MLP neurons of a small language model. Each row is named by its layer, matrix (gate and up: input weights) and neuron, and shows model dimensions 16-111. Each number is 128 + 24 x the weight over its row's rms, rounded and kept within 0 to 255. Numbers have three digits each. A neuron's up and down rows have the sign that makes its largest values positive.
After each neuron's rows, "fires on" lists the tokens most often at its 100 highest values on Wikipedia text that the model never trained on. A number after a token or word is its count.

L9.gate685:145104150179130085103107107147139155124144147124154156149130160115125080131117109142134143122104136145118110101166145150132149176116149119156126168140170102141161131110143125133094132109106151177167114122140084156137125123141137156125180150083097160126125126173166079154138088124155169123
L9.up685:139118165113150110117138106163131138164115166150125084112137100182090153087095073143142131127100086171088108155113114153118151112109127108103101144110158112148122136128108153150119170127168132153156128163179146150132129148148175149112129108161108130124101094147128136082109104159131169082
fires on: " |" 19, "|" 11, "e" 6, "du" 5, " flu" 5, "cl" 5

L9.gate294:161162109062136148124144162107129101144094161102144155175075133108107113153115140129104171123119134120151133089129112132127150146108119198137158118126093159148122147122175081124138090132131125102129142125111106136152122126161104124116137161135181146146102180104147126099115148124121128163
L9.up294:158154093152164150119106125094075109105087131150131134145104140138098171143115164134122105133108189128172131096107114109112146120101172144144114120118115093173119106149142141096172121143192132127138117101115148155113088134146118133139109186169122146111119164109169125084129146137163082109
fires on: "=" 54, "19" 17, " FC" 5

L9.gate301:147142109119124138153119128129119135115074151105095133120155169133126117126146120137114179114115106134112124104107112150109212075129160158136124071105089147138114078123119139128110090120119125147125104155118117143134106122077148129157117133078125185114109139143128093099147074142146091134
L9.up301:100137118101115073123139084117149166137108108141100137144144119145149108098166090096126165150151053110141085158140090145152171161095111120146124137095122089135118117084096145132172154085099121157164116135125156136160159110097140124127116096111134182126132097130130143122113119143133142138
fires on: "|" 56, " di" 24, " Di" 8, "ro" 7, " (" 4

L5.gate667:142107160168138145134104148145121160127100132119117077181152160131161146150124108120080107102138086107125146133136171140143132162158168135122145124175083113114149119149114106111110157125134110116133106153119178074120152156135154168084157117118107127164177135159183095150089116113144103123
L5.up667:140113104092167080087129109104113144128143143100156127107110085139153147120140091155126161117118155129119118159124136123111075128130102100124091103099120128120152100148148156082138109079129128120141110098128144144101151120130118159100123126159094153129114093177138094132144105141112137118
fires on: "rit" 14, "og" 11, "ho" 10, "uro" 7, "ance" 5, "rio" 4

L2.gate658:102124095114101123126157112151094160085155110085115118135121111118157104090152128121133088132084130093154163119158152121156078150093127129078118127111124116125145121152107103091115173163129140123125132127127074108115117123103128156107169135136131109076164123140126157119133133166128124120
L2.up658:165089128101163109143129101164114081131105115150099118124155121120104122094119138160163156166100117111139145156113091143111117126139185113114120090207123109147151137140137129108129115136184129140143097137115095113130157112098140156116111115100141145117130138121118123107123113141120147119
fires on: "’" 22, " like" 11, " too" 10, "'" 9, "\"" 9

L10.gate628:146102092183120135116100139112082115104121104121130120120167125144105119154130159152098125145144065091096134159166125137120115161111108078088082176114157169149125138117100144143147134143145126086153108112113110125106113140101158178128132138072101098126118143173183104120129110121138138149
L10.up628:162156133133165091154132126176125119125140156114138107120139102139121100142169111152125137128134132100077115112112128143123097128149160101118169122114074142093139079133138106169110160117092149142119149154119150134110141083157136156116136128105151139137093085161117142112091124121129183082
fires on: " |" 46, "." 13, "e" 4, "ens" 4

L10.gate447:129085098121126143153124160145121128147127127163129156102104107127161095097117108107161154163143080095104068136104157145145140140107160121108095158162159138128115136092159150127130129108121161163119151120104135121170113077153112097102139132120159141128145097162142132082134136173165086095
L10.up447:138113118175164119128114128138132129186154161152149102161099167106124138172178114134102118149119139110127130115155161151113139156095100167120111129129124140126113175159128072151138125102149102142116195131135123109110135161122101126104083136127115095147116160132144146098138107080133168188
fires on: "=" 58, " |" 33, " Team" 6

L2.gate115:136138144136131126135135104099155150146152134109144157144134131165148124117134134118119139159107140109121136134138129090134072155086142142132149125145098155113156131141154134113193100155117146127151151110130084163163097160133089131146139139151123105141140126139147115176160146112129105104
L2.up115:129111094104164105137102106144160125117128145107125129146132129116134108125126101144061108129115122136083164129162127129168100114115146145123111121125091127150141097114108099185135155141125174164165121150145093126107133134126169141167094138144082132147163145115116115096113124073092114194
fires on: "il" 25, "ist" 20, "er" 10, "el" 8, " sold" 4, "ip" 4

L10.gate63:105132116148149116120103127118098155145076141163146144186108138179149119110104143113153135117110131112123123141113136156090109130136097144112107136120110179110120121109136133099159137113133130163108109147057131098123158130147060142108114131169123094163133160091160141090097132122097115109
L10.up63:129112090108090132120196095136139196101101137122132085093174137108116175133164130116115147112144152133133151166128082129107187153152120136141141141100104156102106080117138138148115129127111130114121133167130176134142142144076138148114098115133160154138158109151122097161155122154104113160
fires on: " |" 88

L10.gate144:106118116100131102131113183160126111153080148151120170113136083128134143140122108178123153113126128119100101143148142157120151094069123124092095104082132067183141131153132111115146148112150124140101124160155151108194122132135143145160128139119104129134174134151137156121148112120163106118
L10.up144:083105140115130157113080106150152067143114153108120099121129157129137117122138115116133148125165136117152137123111127143138131124131128090133120127120168094176140073061106106163155153142104104138129138114118171117122108158093142168125107178123137103073128106169088163118148148166126141111
fires on: " as" 47, "-" 16, "As" 6, "S" 6, "weight" 4

L5.gate32:107159173155150108134160117113141084095116119135123101084131106148128098121141089138138168128143144143149126109133166140102111167167130155076111102139141126177116120138172129151128131124172118156158153178162167110128091168120128149132129126191156121116089142149129168149132124122120186112
L5.up32:136142118098128153145137119157098083127135145109157109117167112131161118168128147163105181142119171159151151127129135130101120129111136180093115130121122146135192156119103065095116128145112157157107124132148140138093150168084101114135115116149090121134137154081124118124164098111122126131
fires on: "a" 46, "mm" 11, "e" 11, "u" 7, "mb" 6, "le" 4

L13.gate310:098146092149100133128139160133173092121147139121138139110119136134161114155180099144106169176096146118147158155142143099160120141085116127162130105119084137166134105152145154123140123118132145152143091180150137125132093133123094124142118152141136152107110115126125178119134123083120118093
L13.up310:068081075140110116151132112166136163068127127145110131132145138119163125148128150098130154136112102140178111085160092129133128075142080126122094135117150112137113152121138129099127104165125117131149157156125129146131128151144137088139097105174144111153128117145110117111181122125140114107
fires on: "M" 23, "f" 19, "L" 19, "S" 8, " F" 6

L7.gate297:103174138111115112169116108094119100109095114150084112121116112120115159115099095083123148102188147134129087165116154113137115168115155160092109156155147132148093140124128126138091102156060139118135154138090140093110119127116120157106129172140130149125175142099123084141115086105105118156
L7.up297:151174083139144101157141086129148137104122059136156108122129124134113139153137131096167143141159136129133080124102126174153093119105132130135124122119104122142130164143144164105096109140140097127147137122137102083154099109113110121095110130109126146142158139124147079167129078110168117110
fires on: " |" 24, "V" 16, " Ph" 8, " •" 6, "Ph" 4

L11.gate453:133122131188122144134127136133112093141051134066110141128110113128129126104120119122131127148152108115132107085149103135153155094123108093119115164153096132110151104146104152087138122136099148145127187116115119125146132108115100113130115122117139170182121155125124121151094098122142166142
L11.up453:112141133110148174129099103115132146145146109125104066095124130125107121126155172121119098154125174115131091096170100100146138086128119126122147146158121150127110123133134133114131149152155115176139136151160102123105184081120144121116136133187104128103114103101114162131161149124136131121
fires on: "=" 53, "." 22, ":" 8

L12.gate531:143106127131140111117118155108146124133158125079142118147166136138128149112163111099138160117138103135106136143169115140085125139094136103148120109179189128147104159101094105116127132158147116136162128148117091122136131137122121158135102129141136101135157089155130101108079115142108093168
L12.up531:139152119110144133099102139105135132110147153103112128160132108119116134085135132118101120092131107133134140148144119079141145154096138165081154114136190137093092116092124140141133137154114102118101136154137104142164117145081113135072135113162074147123144113134159110097119148117170113142
fires on: "\n" 47, " =" 42, "=" 11

L11.gate450:134081121113121099114082090157090133150111164168138103116114125107114085152148096088110121183100114103084119134126141110099150114123147161130121127149141157151113114111141110090104113102077105112124145120117120101130160145195112112082096143122116103127094133150150136087114109112154114109
L11.up450:092121129138146159121133194158156148108154148103133144113102113091134159109133149162135117157091126162165192104151121150120188105105103151162160132101128101128116142089155187129138166139161097127140153156096102124125138120110141146141151126114161144116094097108126089157134124163113129087
fires on: "=" 84, " (" 10, "\n" 6

L12.gate66:133120135130149126160160141124093139127127127152127169129149097113117099087127139090132104118141119135130150092130137122123154119129088116118117132102114127106113157132141107100065124157117115155167078115106156152124124138114148122170173137115119130146114116139144140114212124156158124109
L12.up66:109093120141119110110130131124140124082126126113126074178115148138138112127143101136122118148131103116090153138115132131162092138120123097136147103105118158123150109162147187104122151139131128111116119133116188117119113164119166116146167173134114156121121162053165122096122131132177109120
fires on: "=" 31, "," 22, " it" 19

L5.gate23:119126115101123111123159175105131171132161114112173160145134140129138155074096130107126144125143104117138091101084160144109090107083119141129131108119128150106131135146129166154180114140117150121075136163135159133179157196123130106191169116132114121111144113121184136155120115125117156113
L5.up23:132125107140112108178140072122153140112116110146155097115131106116181138122132129161152151116129124093121136168120114109183104153147147132169151143111105116163157125083127094112089135157108133113135150210153127099146139147110084096152135118150138135112114147134135101133091088085107147126
fires on: "ist" 29, "er" 16, "D" 11, "op" 7, "ers" 6

L8.gate453:150140155127142115138148132117094140140126145130109116124147135157146197200142091124105126139139144095095173119134125119092130106131120167143145145113148148109121169141163119142140102152102115136162109118118113144163149154127115121160087106110141151074127106150170127097156118150132116122
L8.up453:114130144150155171130106112159107167147102153168146133162132157132108135180091145094091170143114133134141107080158111091138143109103130153157172121101129131120135145148131114177144107162163128150112134097155113134131149127090144132111108084124147112130132127092132144108088170147128155157
fires on: " of" 24, " |" 24, "li" 16, " Main" 7, " past" 6

L2.gate258:097195092116152076114105153140118122100128066118116130108158122142158109135157098090140140198106174142159125099090097124118131124124117121109115133141110130166130137109148139157094105110129080155155166112123164123117179134098113136115132133158147109154076128118123117136114082135134174103
L2.up258:111109118125163122101127101109099121145125132089108102103114146071072115161169092117115129120128099151155162136128161102108144116152116167108131136117102097112124101113078100130128103130125116148138099117180145174128137111118126137107134134138139155119188103164121099129109109123149101131
fires on: "," 55, " in" 23, "a" 4, "e" 4

L8.gate638:122168137105138124112106166120104144125136131146155185158131162131159138125139140140146099135103101121170142113126084119181152147129155135162063171129165135100107097116120142159118139157138078151122103170120146068146132106143087117161123119109127148105117136138128130111136122099114118088
L8.up638:117091141142137110155148162118142087110155144129111100131143100105160131112124124175183160133125148149161163131104130114140124151153097113125128136126141173112156129175149132151116122068114133090101106134128141113099103135123139113161146145111070117109112130120143113141105134186114160165
fires on: " States" 27, "ev" 10, " elect" 10, "per" 5, "." 4, "F" 4

L8.gate317:138122146161138102102120151177119126099107177101169151097115181136129127140161131128191150129117120066159148125142107140145138123114169133157110194131131105106125096142122139119107124133071092118155162119134157099106121110136150126110111122077109113161108119127138113175122139127109139125
L8.up317:118144091117149103113120135129127147097108091137123125125163145123136099137134116102137110139111136114128147129131121145109138187148105127108117136122148122178135155132116162114121135150098088152119107128133116128157171145187142194088127142122142139126144105161136145087120095138126117112
fires on: " in" 31, " on" 8, " head" 8, " (" 6, "\n\n" 6, " of" 5

L5.gate65:098123058126146196151150128124130151104143133104115123133116111147183155150144112135146090134135134068143107100142115115113098121113142131154148125139157157148134126166105079137127156118120119117133126155129113162129099104139142141113121143144149178107130117150104114123133123138129153132
L5.up65:142145125179084112136135118111093142113115118144151139132144143121096193146118154113139112127129128128134147122105113134122121149121134142157133145125146174118136090111151090121190124126129110126108097130107118136163161102152119071134092118102106124187103118136122075141102132112187130150
fires on: "%" 61, "acter" 9

L9.gate454:147120105113146122176081122108120182150153115127133089134117102143128123108111141107131139121133081118133173121150123148114138154159119107140144156119157100114112109112158131142142150113091125134085083112108094194179107142123124101101135173122105127164091094126104144107153169099135143153
L9.up454:153097135096138125117083095147151116132118129110120121147109112153108151102150120100131123139093106111141100109123129154176120125116096097139204094129129136094146143123157150124100125138140102114143074130109168111103147150145099105132117130120089140145179134100103125108105129107158103139
fires on: ";" 40, "," 19, " |" 13, "pp" 4, ")" 4

L12.gate610:157134113136136124140071085111120138088150117137182147095124134100122118093137148101134152145121107134122159112156132153180151136100135122159104108117106138122106070117117100094125135162155154142139137123140103143153083142123070129108160112113078139127124121143147106129150103147118132094
L12.up610:118118102121133113154133126131113132114095144159147122099079186134119145154126160156119136168105160115129166156107110138135129122132102119120136107151133119144116140136130137116134134096076104099172118074134131130153142105115117134110127173095135152101120123125150128123147115143092102152
fires on: "\n" 54, "," 21, "\n\n" 15

L7.gate378:121143132118131161188169122146109168097134126148141101075158129100166153087156139129122114122136118118134148158120114109174103129118126133150114114138136104122113146129144142096102105101094132112148144146168149091164083151129180127194186164159121118116180138111123150090140107169122091086
L7.up378:156100130152121119145129172146154125133121115159137099115148120140161114164150166150151105146161126118107138153170118076122150145116106158113144136109139119128129161111172176167168127129158134085113138090148124143128152097175178168114145138161127155109142155118149097102158134165121155103
fires on: " |" 63, "ni" 4, "|" 4, " even" 4

L10.gate748:082143118151100124119075110139115189130106128141109112158121150155136121148137115116132145097121138120138125144125099119123158103147133109131124134088169148101127154145150118172155145133108149145101115113155130097145153171169090144121111126176129103150161119119166080168115172149090147104
L10.up748:151132086115147163094119091049139117125150117134138132129115091077145137102130097117138109083087145139127128120160160163152131163121109139151141133111134174127087108118174142112118149107141158144128109143145140105100105076075140126141132142121139158135166140171152084145128131080125123147
fires on: " |" 54, "|" 14, "." 9

L5.gate556:101123138134091157135169099131135165138131099093181117147178174124146157090131180123138110146132102113136123053128126119098121123088137129143147167149168160163148156157157114135105087116138109143121104102083128153153149099126138119115158131115126124140140090139146130112109103140181145084
L5.up556:155128128158120143106134086166118168105106112088113143145143134128129116082137198098136087190101178136146104100132126102101099095133097143143145165139137172115096109076127095108123155140120136123153110157075122142140119120128131111092125123110115164135131143119128125165131127179118110119
fires on: "=" 45, " South" 20, "acter" 9

L10.gate29:110099145133100113169135118119124180110101118124113151130112124124096123133111127105077106146107137099100148112133096182137147121102123123162105126157144123106110098140133147108098127143083131117149076129076152173159109118150115112091154209116151131126135107116108106142104093136129112122
L10.up29:108103142094155092116081105160147160120123130167128124111103158128164107100150148145089105139104140141108138094106114158125132124116154134157179112104092126142140102144144157151098150119119147133121111123113115110158140119130134117093134151130119137069110121105115131080110111102144166164
fires on: "," 25, " one" 11, " %" 10, " |" 9, "a" 8, "ma" 5

L9.gate628:074172139141148143108136173136151123105122099111103133114140154075113141148189100106112119140112137119127118092129106149140134104100137137140127147158101113111149107134134115073153143122120149141144144109124133089091111118133147160090103121125091111127148116153119144148125099135126115093
L9.up628:155136154128118117117113146125142173112113089134089116121154120152139134093157093115125133115071131117123125122145102089110129145142135170110114089176120126124111127154090147118145130103127098114111132130110113120089125138147119158128080095118163096082150164114106129126149102147164126140
fires on: " on" 24, " (" 10, "On" 9, " |" 9, "–" 8, " On" 8

L12.gate464:129100105126168166141119109107119154127151095108133134114130143098112163167115160163114156129142098111140111139132145158113104148124140131155161129109126125109125097133101099134132116138193177099099196117122142136135137112161097136120136131115070137146044111112130104114102105170094109113
L12.up464:183154127139128092123142126179109128128138155159152117138093162143112118131162083099115079117111193111119140101048114103131112181102131107123125105141107102149101144119137118132090112145110104131146094110093138118157105148100160133139127129149167107136154125090126152111109117130128130129
fires on: "," 89, " that" 6

L8.gate8:124120151147123103131131125132123097154116108127150171138145156144128143133145144077129106145120102089096135145100144105147099101105123111120101128138146115132117107135122151140185054099145135089145122119142131144108142161124094126122169128120122133134144127116176124121120150148099116139
L8.up8:130118167121110116131125108167131104115128136154124155122145124097124113147140105137121120142110120135109158123128092121139109122083137119113083128133136139152148116149122120170119153136165145087114136096137148176094166118099147105104129110140123153156126126093125082102154169097133125184
fires on: " do" 17, "do" 16, " Liber" 8, " Do" 8, "iber" 6, " from" 5

L10.gate589:119148179126171156098124119116101119177114131147130140182109123125126132177159145077144138119120126090123145147114092142132098117145145101117155147155092126139103149074107113121121155105100145146113140136103145140099149150205112162106107136129113114079121171101158116088123155130107145156
L10.up589:136111128123125160157133115143113125156141163109132174127129094104120147136099107140129120134157080140173124186201083165137120155128102110163144122106140146104128106129122130122123127134130143145165130147121133140111146155134085095091121182105206172134140158122090125154149132132151146126
fires on: ":" 51, "-" 15, " |" 5, "ly" 5, "." 4

L13.gate595:125111121111126085118117107125084161166103124149116134177079148182156089148132100137155125158124097095099134117131104160140093116143125137125158166123156169165101122104145141135089116115109148156141148124155152132145149104143153121136121129120181132092108136136136074132092150153110158140
L13.up595:101144142147114119136163127168170119120095134133147140092109112104092129119128127121143102140138117130180150129127144120152117138158138109113144121133127136155107126116148123146103136124117157114096116143140123089095148118107103131147126156145124097122092116062138120171197101131138154194
fires on: " $" 33, "–" 21, "$" 7, ":" 7, " (" 5

L7.gate591:111173133124136151141122114163131162131137099141143097117127084123144158137147106146159147122122123137119106138132123087180100110123095148106122111109106162147124123107145173136118099114194118110127103150158119149164151131091183107146156091106106126109156100123174134121115156119111128134
L7.up591:171117101122137150154113160101117161109109143149120106139165180163143119122142112125091111130171145104104126145149137090117100110140157105093185127114087152145141156170145150111119148164142147141093151178068137129166097169145145141093123179145126146108177127119123125131097124136103093139
fires on: " |" 45, " Angeles" 16, "ra" 5, "tain" 5, "ria" 4, "|" 4

L13.gate224:120151163116148130165125090140116119110105138086150145130171160146104110104147137118140146172174148153149152143113114099130119143145114122054162112140147181106158103185107119169181119114091119173128130134126145131139131097111127127088135134160136125120067067132145157107132108134092104128
L13.up224:148135129120096134084164119163085138093154086103133146114133155067149154170133103104116113127150116128123145130151120152144133153117134111103117106161107109135136097129128133095093108168094143139093108120090106107109086125129140121104119126078131075112094100121115112092126135196120132125
fires on: " H" 20, "K" 19, " k" 10, " M" 6, " Kh" 6, "M" 6

L7.gate743:149142135116119111123152117102084136125118176146110135117137091126103165123158119161098171145147116075113136151138114120101133135120118141145141141162148094074118142086095107118121093095122173115125111108110089136151143147117131158112123098138131135174145132152113138093107097152151123115
L7.up743:110155106128124167084134111136098134167135164145057133158134142130089102151089141116108128106114130145102152131102131117129149162074147174118119154094118120144116133127075084131099135136107104127073167150128123155138123109153102135103122138101151143077183135131102158111157154124100111161
fires on: " |" 37, "li" 19, "il" 7, "la" 5

L10.gate500:105135080145169151120111174112146084116095121180105135128094108134138057156106103132115167091139146121133087160135138189138141145161101151132097134132141177140097121127141130149063150115161106087150098126086103095103101127151142117091139123157174133138130150134155083109124119122090157109
L10.up500:128158100146125142111121146080134087138115120145159179111110095117109145123085136140143153117182093114121127195049149128137147150110085130172129127127103132144157099125156116111093137118148140146085148141151113149158124173130103163122087111154172148110095146080154133101118156102139127107
fires on: ":" 36, " |" 12, "|" 8, "." 8, " The" 8, " (" 5

L8.gate379:148096163141092126120131128128153102142116136114182159167164119152124126150151151112132162119137129139140125114144128127132098122100133105152148164128170119115094115161102154146133147086092124133135083118158127138158120129134118120127143109105115093153140142115127112109133105152140138146
L8.up379:152110145153104098118143112110166161151098144138134143103139109128144154125099137093130107152146093089129099147133062122132115131115069121095161109119124132153106124140129081174155135149141206112138138165130118177192171140152148121149131068113119149141114162138144061153105130127133097161
fires on: " do" 22, " did" 16, " Do" 16, " does" 14, "se" 6

L12.gate417:137132141102108105134115125160135133128089131156129141105071140124108141102130119105194115137122139122156165136118086112094160154144135131144071116174099145159116116094138114145098124112113086156139122138096139070107138112126147127115134138122169109186135146108135088116102158148151119159
L12.up417:114115092164140124103148147149126117164148135133129145146107116127088132176147092073120119145086133130092121141075161133117161168110123182151124145131098121142076154155137102174152094116139085135139126100126157157155135112137090107117161088139129120166140185133107098118125149093147113152
fires on: "," 59, "=" 24

L10.gate91:141087112113112116122138172142128122112115127099157140164158112156131144079169130132156160108063114119110145128190111102161144119113178125150151113131146163129158119148148134115142099122125114157150137124171124163156130112093119123155159125148141155107120139115166143122149126115186090108
L10.up91:136103159113105121101137119169161132100123131145121117116138185086180156115135103110138092100128111132130123100096092143114131113132105108133120130120125092141122102139179110126145108126087140150145114097099139142174118141147112178126142122109108120148131139143131153130143094146128117122
fires on: "R" 45, "M" 16, "D" 11, "F" 6, "L" 6, " R" 5

L10.gate523:098106112147159184111158144173120172142123128135126115085138136126158090093104126100127111099164130139177140167119130116120151105121133136165104130136160146157142150159145100137118120157121126136124108141139189113140103131128159121117223102161151131124132133134171111107164120140167125124
L10.up523:118105076080126159145127130119165112171108142136132144176163126177149130093112119087145113112154113136177121124157105113121130129118162117107148169141100105102135175119098117153101101139103155165146109051085177132154142178145129142119153115156119111156139130136130123142104128121111107134
fires on: "-" 27, " and" 22, "'" 11, " a" 8, " &" 8, "w" 6

L5.gate559:102096141140086120103158100120127142107146118089125121162108137143142117126088125156097091147147165107167143151117135142112106089105166150138133157131138109128150144162152131102126132113111144130126137090118126109134149127116139120163099153132074114120151102126135141132125107186119120147
L5.up559:108083130082156111124122121188151103111164119166120175116108102156081123111168125132076141131130144101133113140152155162129108135182155137081083120116109127111172137128105077129115132160155102139137139142131093099073140136142172140154144131120114136142105162094146154145139114119090131149
fires on: "'" 44, "(" 30, "’" 9, "nu" 4

L7.gate671:089160136156128100173176186128118130127103151150109151136155121120140135118123120131117139140122113142151143130167165141128112104120151145119142146123141161114137103117110103101168132143127154136159108149138126099089135142159106120105156130125091079133116098130165161146102139124108133107
L7.up671:121153154145140143080097143115111124122133119146088110115146088129121137133158162115137126099141112140132142120137103182144169116101150147146166110148108130138135151133128112103112170159153143141171123183096155127079160127152100119096135093119120084097117161149118099170159141135117135149
fires on: " |" 25, "-" 20, " a" 7, "–" 6, "g" 4

L9.gate586:145132131157157108099148129121108161157131176134110097173101133149112139110122116118097148128078097119122142172137106118108115093116153119109134108119147113070096073095132127121098127144090125129120132146141134130166148156142151105096107155179132062100126095161119111100099125142111127102
L9.up586:104131186099081148096164114099109173173158117140142106111132085119137097147131105153110100123139142118146142149079118155114107130082132104066129119124153164128109150133109132101121115128143112143161143131101071130167122171107127157128157090149088151138102134141160179126119144131176121127
fires on: "\n" 99

L11.gate133:099162103143121136137163104113158135091049096126172126120145114115157123083132110128151137146134091092134145095174140116113145084151160101101130153117133139139123105094148126136113096114162145159166123086125121172115137097142116128123134132106119143170133164132144119128127110133135101124
L11.up133:153125161148123141183171112121138120094101126164140109120155092126123131084122145118098095091140146118124148137166129099153162123147155160099156148136083133161148130151132090121142140094177107126149125077135141123106154114139147134135149138125117149163128129111111199081140133148127105161
fires on: " a" 27, " (" 18, ":" 7, "p" 6, " |" 6, "f" 5

L13.gate147:145100111130162086126138132118144153120139105134115121113107132104121113110111166138151137131051119153131168142134098136071151109120145112105132094132120127147143096109092152104095133150132138141146162143108140143146150114112146097090092146155171102092170163096124149098119116130115127150
L13.up147:141136141120137113165115160122070101116174191110130114174140118129131118147138116130092127097116168158096105101104135133090140139121170091125146108111173100133134115111134130123105148124118143144062127116116087091107146165128141134129103086103125139177107103146142123124145156121129106137
fires on: "\n" 92, "=" 7

L9.gate320:114141151081106113074155088162117135135084140180113120146115118118147093132121134140133117105152130116112130158092122113120128116167152121120145144115162113113113157147112136144062140113107156145111159142147139083131120165176090124135184177142166132129128132141136096151139128178155122127
L9.up320:145138133094123121123125176174103106120111174137104128113085127109119124107116153139105129126139145144120166134133083103128097139129134142126130071166159134119141137153082113170129131119139135139059156160183151126130142140106092145197119111199145081137168132120105117176154090131188168117
fires on: " $" 35, " ." 34, "—" 13

L5.gate748:120113148140141142153143161091161152064106114117125114107141154119092108144151095107158142120084129110159121167116173109114109112136198170107174165139129136087118096112136139144134164145129146132155150152107147111107101132133154168086090146169158110142155128135132157117089091107128108132
L5.up748:176175139120111144140125102123130125130119145125110128131113146129129095107128126137092120186128150142168164089149101077094069108090117132136105128138158119121117121110131120092113116142127130143162126118117115144151121168140098127110087148129106120180150112131126132171178058107151137133
fires on: " on" 50, "On" 27, " On" 23

L2.gate141:099141100158118152153161152114134147153088116110143136118120163101165167087119141155139080130131119115134139131119123095118137105116114105131121162114104169156103113153161136102128142141141154116158130161055112131104119086121152130121096161132167153154060138151157154160120143126142157118
L2.up141:109119182127097092182143107117118131168112100097139148129125128134132150135122151135072113118118149112119090154100146165146147140092131143142084116093108125131119112139131115149136128112181078106116109073145157136094134144080132135160105138126118110131100161116091153116097098142166154161
fires on: "ic" 13, "/" 13, "ho" 10, "al" 9, " other" 6, "one" 6

L7.gate735:093157156127154138124153124147132077127087176095111130103095164143106120136095134125114139142128138122160145112136142134146169151090127110124109162147131132113133089107131154115150096124178093139160156117116133146118132139136095125124067072154128112156168110100122145156107143106147149104
L7.up735:162118121139112126145121104125150101108165161129107083129083118122149127107112165171131129114119145114109171115126123100185157133098131134121164126124135163117123100113143093150153112139163108118139115114122102159132119169089127136130129125206121137131160101071124106114107140139087115093
fires on: ":" 30, " |" 13, "ab" 7, "ar" 5, "ust" 5, " loss" 4

L9.gate6:119138136142153147103091177107113132091115152131126141186126169125134144121106144136124113122132129126140136115104131171122127141146118127152177111130127125146102132130122092136119106132135132159112170113154103123191117093151152117091171154109146093148109073098128114111102138123116070136
L9.up6:118188160134135172091140119148094089089159107110130141144119118114140106203138169130128147124123144141170142088111126160138149123135132160116136113122139137132087144148133081113117126119126143136100122136141163110113073136133143178148125154174178123127145130156124172137114101143128133193
fires on: "=" 39, "," 34, " in" 11, " when" 5

L7.gate210:129113121126135079100128154140087121121091130164130125160133131120092116154141100171074092184093123099143117128112072118127132090149157142140118155104148133104113118141113132147120113133163069128124174132132108054155115158146134102156135120196167118127105109142137146098114153136108078094
L7.up210:157143152144117153096135139119148170092117139114126137089073117102127136130128122140121116131128100112157084142093110138135121121112121149097115140123103097152097114137105108121143140155126104140131152110138109107134102122117134129143123146130144177137124148121148127125122102101118119078
fires on: "\n" 24, "\n\n" 13, " " 12, "c" 10, " (" 7, " Fl" 6

L9.gate733:138125165098124114104138137122128148128096087117139140121132130105130149116103128112120149113110088082131121178121130130122140145166121096080101071103120128113101182106110132131126089122162158156124106081147157140152119126105147111113153102096109172108125156116121120125132094153107103149
L9.up733:162078120080118128154128114139101127083113076133082111135112155145109115116095111089090130148158134136098097118170142139167139129100143128137074131103144147132114188116112150134147148102137138147184105104115169148115148159125197100159098148080131144114148088128152111153089101097159108134
fires on: " one" 55, " Prime" 4, "|" 4

L12.gate490:095159121158164087116138174142157122116113142125168162115099147140162134127150097152141136126166131123116132141144156114119119133125133151121109119122119156127114142100158117152123109133170166182081123118122125086155136121132139124158109130151126148133121145143132123116165115137109143132
L12.up490:150127104151156137119117168138127127112124116094109135077153114144121132089147114148106151118126128130082102171175104139118094118168156119129085153171147145120108095094151161123151133124164138160187151120093138102116130109162085131139107131094127127095122117142105133129125154184106162115
fires on: " −" 20, " |" 18, " +" 16, ";" 5, ":" 5, " saying" 4

L13.gate121:115149129140180166130106157102134156171103103095156143176158143138132129108135106110171139103141111099155168155108140160130151128112169155128113145122102116112099114098184120131093134128119156159138065133103130140124127158155139126105171122182138135134126089119151099164145095164131112105
L13.up121:112170127139113163108135118124105117180114142132120128205144136156139124101129131095150116135111144124169128138101146124144131137130164141162140117141119151145143153098091120126092152124183126130187143148098111076166111125133131145133159117143116141140153131131137118119117141136099110158
fires on: "'" 80, "-" 8

L8.gate746:090128104178141076113144113133135104139116112119132126098080108162137102138112143142071158117157121122135064171075116105093104109173128156116117097141126165123124136122141086150135165126115105114170152157164107129109146180133139108149129129147154155131094179142140086116123147101138158103
L8.up746:118153128113128134131066115112099131132117092138113118131135134127148144132154127130115161065123112128153147118135133101118110160134121115189129146129132160150111128111097136109130148112119141133189129127098142171127121137083133134126143146162111109146115105134125122077147153141122168104
fires on: " State" 15, " population" 10, " city" 10, "|" 8, " land" 7, " |" 6